From a checkpoint of a small transformer trained on Wikipedia.
Size: 11 layers, width 224, 4 heads of 64, MLP 896 ReLU, vocabulary 1872, 7.52M parameters.
Architecture: biases, tied embeddings.
Training: a variant of Muon for these matrices, 152M tokens, 9771 steps.
MLP neurons of a small language model. Each row is named by its layer, matrix (up: input weights) and neuron, and shows model dimensions 64-191. Each number is 500 + 50 x the weight over its row's rms, rounded and kept within 0 to 999. Numbers have three digits each.
After each neuron's rows, "fires after" lists the tokens most often just before its 100 highest values on Wikipedia text that the model never trained on.

L5.up301:474504616478415522540487483417568527460418608491442543418514447491504521443480428488501478533470535535464538491518426523437457446553515484587534473550601509533427468497484554473532491457497570515554601478484486576483460488499493419417571477483591507520572463447506515515445582544542487472541511486567527543517545536531542422520572493556517524499382539516514617437467555488458508453509
fires after: " I", " C", " A", " E", " G", "I"

L6.up360:469446536441461456449468577501495518549570518478514514541472501427449648560488506513545598553445451476477507489491591481579513524537576467467449400512534545482491516515627563501445507499534597445496537569456466554545496532476476487602543518430508459575505465528531609502438435508374479419547537490591480525528422520491499501563504524460568472571545454477545479421439444534355482507464
fires after: " at", " Ab", "born", " At", " M", " on"

L5.up745:417421577551524571523525519481482487479475504469496472514483508503457519526467564494567455433476445411499504458481476512435516559538450573456509501459438546510419545457475470504526511529464476468386437392470489538526546521580468500567500485499497505475504491456512587448528470504508458433552564515493422462560424457513449490569536492437532596515480567501460589545488534545434448451517
fires after: " ac", "c", "ac", " a", " disc", "p"

L5.up168:503495504425487533467505511490492367482512578546384522571509489488474562472515522486407337592440551553551580527472503571503478527480468566457528539437545488507586526522457461478507531515559490524509459558542415487516403461461518378508497446447501557503460542484421428505500515508443536612527463463437496431570550419551550494576543462472461451470473487470612499611527445548533512498496
fires after: " the", " new", " The", " New"

L5.up750:465518414495524428507465571570519603532523570571526502457523440548470501548492441536430490532497540527485581444453536499505473453509610426404502579509391384573546493502528493535417518492550455453549452450442475514535491484473429462604512617559574507505530549576513551393536514482418498533496467512503527389454556544449609561547510426528527529564453541444490469478487517434529544527464
fires after: " f", " s", " sp", " sh", " p"

L5.up844:411491456609564525435479465479498481477488560478483491506466523504530487656484478494522446424565521554471466514582492502601498501444450409549461482439535515505405551440557461533540451426506513477503478488509605476566491490490508423587473508489408538511574541552486545429544401544460490537465548548508574457557460576533515555511470556436543592569499582530503509466547535532479470618487
fires after: " in", " ac", " rec", "p"

L5.up873:498518509526510530476482461461431582364450494492519464447515513470503487451452468510526471454492539540462478504446516569606487469458449535489452527521476395513491541477471474415517501499445446476438510574480438563584537525527474480449461602491484577397537548441494485559575539562566489539552513481525530548515513409409506501556528439527516496401456442463487540509454527549546536486552
fires after: " d", " D", "ed", "on", "D"

L2.up831:527583419542452492482453507507510471541518470470500558538542540435481551564499461460472521541517513605471532548570454463609493486519518522560413480433524482384472495545468519601474509456521462483557618572507501537502461512506522603474554544494465563458525458474458545491539429583468471542550458492478510517570523530516529555484520489432487558552599521505537438459500526587566393551490
fires after: " =\n\n", "\n\n", ")\n\n", " States"

L5.up526:443485523448604446423408526517409517489533527520579467541519395491472536526493495609481464447502550591490539492538520534457526446502472586437556458562511480487488545524469451564413497591532572465561490535444559533472456569480430478470435460547413408612485546511543542476570490479538509501519514581484512509605449466488450454529590507511464441574555487580577575428497527433554539554495
fires after: " |", " +", " −", "P", "t", " at"

L5.up850:558400549472523461510507493542427494524490498473382541484460522551601446530518562556517482511449490469540425417559509490537497559469434503493586549512453499545523552508514369488534507509512569508441467499556465598519472453578478486530472479477449497477591507479482520465447371488560456535513569472391498403528377469539550462571488454544525513519461419493613512434607428541536486499649
fires after: " in", " comm", " ", " Comm", " As"

L7.up257:415486529495398384556485479481547522533490507528404585509523554476488498543466380508471475460456584523401511417428399542444444514447549417539484483521489520484514478513390550517457428560530454463486493479551368536551444541496565459536526505450514512515469478460515535500539523574417495470556523538553513471449516555529531593526422469525569603525467494523483423501566529411519585502456
fires after: " V", " v", " I", "I", "v"

L5.up731:536523464504550579495591500486528405494483589372495581565471540511453472509539509496494529513473613485509527502563512488549471501429441601467548514413559561592592480478462488450511543475565449578508493550487529501466478439435532491462347440507560493538430501429466497393439505508525557555446508494647486458505456523504484401475539481448513428561430490523415441505520503607470509432494
fires after: " E", " Sy", " U", " house", "E", "ue"

L2.up567:415525532550477542606480595432430536557558440535472453465514531497479499513488561432449536517523371545393471488381528440495509532515540504503470555467571511453481539549527466516423433528501407444507576486456467532476547460457542369486522467500460541503547579401455466535680530430529486482472460495549521508515487543446555400450507484544457485523456476488555496487595447515474487430525
fires after: " the", " a", " in"

L6.up266:550467516548383488538465603506425499569470426556409410534502483487542537558487391446456538460531537550509495433560493490509493498517486489569487489417503490586516481502532460530564512478376492505458495572534503547484459383450355405518508421397457565506553595564541523469394519474508427493526494428573458501477550440450505473532461505521447447586534517413566483554483432416496511446547
fires after: " the", " c", " and", " a", " l", " P"

L6.up242:460577520552526439501528543501575519530452493484437546539483470566496434519519464508485561507461495491531420549500514353534509638432436473495535497495490414474415426446425520452448458477506596492482529465418512550537588473550576483506397583428471552547536363522592547465554526556535510461511632590489515477506549477470419484559529463513473442556556550416552446482407518496588607569478
fires after: " con", " com", " en", " ag", " per"

L5.up819:549422475524542515395492507445500504487447462490417528472517515428419410420510522446414479442504489466494548545505588464543532551407623536483515439512513442565418475466402464447505522506497466459484519524387421452543517414511593499486538408481465458440540424511511440509516580580513472478603468523414538490473551522419508470526506435525573538460476475527569444500533576553491592501564
fires after: " d", " D", " C", " c", " F", "D"

L5.up880:480489464408473490462429566411510482421609422425613450466525445484433571525551573510494495487496548525442539558599515438490534510502388564503478572565622566540505459416480447485559561486604565492442544477396509490507547468511574480506431553513488530516466506526505491507479453543433517428544429419558463500533546548544441538500591468514472535433512470480457507553453462557542479514544
fires after: "ro", "re", "res", " Ge"

L5.up364:505449570509552525443504540463542537427467557496533440515484519485596504546564549529486546584622487562419451442505484530398423567413523506506482551525494587448468437542557553460499504457448422538376546478520541431541440530482425534506584440433471503530538443556536490522370483532499529381549461430500514491402441519545531454554477477491533466558495474385542521445422396491418586459495
fires after: " l", " L", " M"

L6.up125:516507552352565517485463491517423492529429458540442482555533491584550489509474563393492438438472474498457473519547623426607561550495592431513521408424589523526503507574486464472479486455582450515467566553479530508562533489473556555482539511437412607473483588565429419419523471466407551521565472419470598535441468458470433510480530468487424448557463419501466510568536445496474479517428
fires after: " the", " a", "-", " The", "The"

L7.up154:530435500458530430515497498460498515476513555417472492579465473459534441497424461548465483449526465464403430487474500601523563520516538499493469528547532605505463439442432516505512491527408483525429548492465536466424539587504458473477572434491555448422488488513530563558477443476493467506533494458486595555382477485546484567588549504530539580513577564599435412572518462538504514524496
fires after: "m", " M", "im", "em"

L5.up720:527506442639448480441483571478388490462605477590537453544435558398558502481473517479521442583516483563506519495423497537480433471468511578519420608478443524583442554488557603474589540587452532430476515471453471423577483529515463371582525515503511470491527421470454450550465414621463460487521551435490542522574412524488495445598543473535600515543537480494591510492564443539473527462479
fires after: " l", " the", " L", "as", " e"

L7.up51:468453495513426406478572508488579505486533461552366560477525564460456487532482431433590564529495507572575536484526546490482496479460517545533570530668445440493597538413539482476468537379524485484469514409504503473482482470427481468444560496441460560502572518493496495455520490562478563436606539418522533470548458437559572419512536452566510500553463515435515515549505497519439501432466
fires after: "|", "=", " de"

L7.up770:624566521438500478483564549548543484513470501582430494535475524490466487540486548476474590478595498529569481562398442557497569517596451444581485493467537487512474515541446458497504564538474584449476472483510522468508378479408487325602390372475589503516487513471469491434490490439508493446566453556490588464540478482514435518520482453416524502444453522532555441433463514469429504428471
fires after: "at", " O", " Phil", "ic", " P", "ue"

L5.up235:445494339482530502536458489532543390500520512455475560539572493509522477478537490536428471523544419477497491388478507574465510510404597573476514474497501497447536495490482499460491522493452462472495485494407415404492435536532617453435502515617505474577539560440552522540451513560529480514443417595495519550519493607514448509504517499458472541469462420448496442523449534499574545583503
fires after: " D", " d", "D", " Qu", " Br", " rel"

L5.up795:461425529419524508553618496580581437505505496469492433441448548541527532452562494478493484521535532577695394485456494481540484582490526597496555509576516533486573427451566432444438466463544539484481465509500448444557374470569506470541370571517510529472543459437519530514530519441603459439510545557501549512479553475596538430523529483471437485488516478487611534548497525485522529396468
fires after: "|", "-", " his", "ter", " Ar"

L7.up682:475529467461431566613559559510550475508559501554494553473558546480474527504482556516566573519523528634484532514443518607432522485523404417524553522511603466457445549492549526403567480459541462537416475431546527449523500564570511509452525449555444461570586576492425452502437603584547472507547480516539458458489525535500491417538556372433454485481499473511504441513471451509518441466462
fires after: " Le", "e", " de", " De", "le", " El"

L2.up861:465504496498517484540436439483477463460510480503547547587499515499518479583570507486531535534576475545603426572559597398485611438583567490462543558500509496468480479440509440583501470424488481496481545471509531488435426543391589519471612528428529588569462584500448565518472447535506478519523543587498542469517403562442538513481570541439472538573461516437527582482454529518607513524510
fires after: " =\n\n", ".\n\n", " (", "\n\n", "==\n", "=="

L6.up551:517452462559523530455473609493460436484467543516469498535450463451505518521505450581542482528492490473614428482508571573561469609469456473525424457543440473392528491448446442418523477513553622578577466528446506462616545446543508563468445490482461509473550519515504469559487552603515512576577545525437561481538549550536463589538524475528495460498528475467527516452530427502528553591475
fires after: " con", " ", " ad", " en", " in", " ("

L5.up648:486560496586552524454441477492562494490470452489511515550474576441463504433442560555460502470474497494490528580466480464479430601476463498469551563441516522545474461503621463360513514487548459523525420547451494498541434584417516455465522480499550456599533477447634489526583429401487507538540607557512501539418505508576392451486565593542445504478534451522493482601432507463576578525504
fires after: ".", " War", " Mar", " Wh", "%", ","

L7.up360:471429482484449606465522450372554486409390513476414491482490470468510542546516502516509544469489550585540488529526396438499524512458477489544538476507667476479577520524421476480498454499460533500569530535588415430585467466425575458471417485476456506340537470447413502593474481602502508537586532445415492563583504493496454492532494468458506561481533501536538517517574548463407569542508
fires after: " new", "ate", "D", " D", " T", " c"

L2.up540:469404512554555496528377541489451453491562482498539454482599514556481437432364493468501530515611459475523484448525491530481598455525446591477573511503544461505537469536496462577494533500522564509491409543570573583487536468505504547458436462507481518480537572432468476496548439496496506436513442514419570521467510452478521452484520445444510460552515471484491532558578502460618456508491
fires after: " |", " "

L5.up270:465501482566487470440466550529564490431482577438424437585473481552438548516472594546463501581321482472428509514529518451478476541480467456560535563495586544480544472602408518447439468523549501450583489619421520483477505580436428543501470519542472558460521552516574533425468517535491481583494523556446522562472469509479433488476492482515555599562468551533496508525526485482477566526464
fires after: ".", " B", ",", ".\n\n", " T"

L5.up797:484491450461454489497459508438513461453541497528532493487550509500490537463603501515500491433458527546400488426554449501591504547498540461551506464509481521486553496548514463498490541428547530397412515425478462588506549550533499465446523518503503400481520486516495502445497508540525496571573523534487477526488481477422579524473574462568626471414426570396522423481464491592433544448449
fires after: " Y", " N", " al", " I", "h"

L6.up434:530528503512473464445484468441405440475471449504503503516508476423520552501551480503539505451461483539553512502428443567525475462542482511487567432535540496550482500556456437548575547529511533534496506383558453443554505478508449411506517493533544465500508456498464494472436510564525475587601495514516535522537481436549414503603461453396557482387472501467456503589467530484522535443460
fires after: " D", " I", " O", " N", " L"

L5.up531:536528498575576565377426567494478529354583549481512551445490472430592464508463454563507543529486499604544578585551495489479478608479550442522566575475518492501498394506501522467509433547498483501558466538471402544500509557388478486400534388483481513534516562448492437489451496482539451459421473510454461585443537436437493513512482530477456534570452491542590544519451482572446535515472
fires after: " l", " L", " |", "l", " Le", "L"

L7.up306:490483509434537459422471561566509528518438537538518447468456511530458552524501472560462500511466468496471498572422510482474456486356443446503570593501457608446505456461528429576511462502531495545548527442534437509464423443514434433510490484513539540500501469589506479446452600532504549540518610562428554525500437563481550461556504415452537470452466507441426535492527536492485482525525
fires after: "ur", " ab", " Ab", " p", " is", " sp"

L7.up775:612502487527471554457537516481473448548400599524507464597568527442494547428535513415439546466638493487514468536530433530444502512444465543436450453455458539560376419490478425460556517497507538532514462534570517469504480493514468408479535465592532509476572548502550523519516553443492596375480423515454498518382497530503522509557514486390482481513509383433544553571410545496420527528557
fires after: "an", "at", "ov", " P", "od", "ep"

L7.up0:447589394516480605505442415511524563584452484422487589517526467394472454530566483507503530522502542521573525483426438537473486443513414556458554476528490455507539535470629489531470500580434516548560526556543503448512513455541489428565504526618537541396450563508453445468476498603421473502533563505461501509513512470491392416589511497504491462445539474525532502497484488462446552469449
fires after: " L", " D", " I", "I", " E"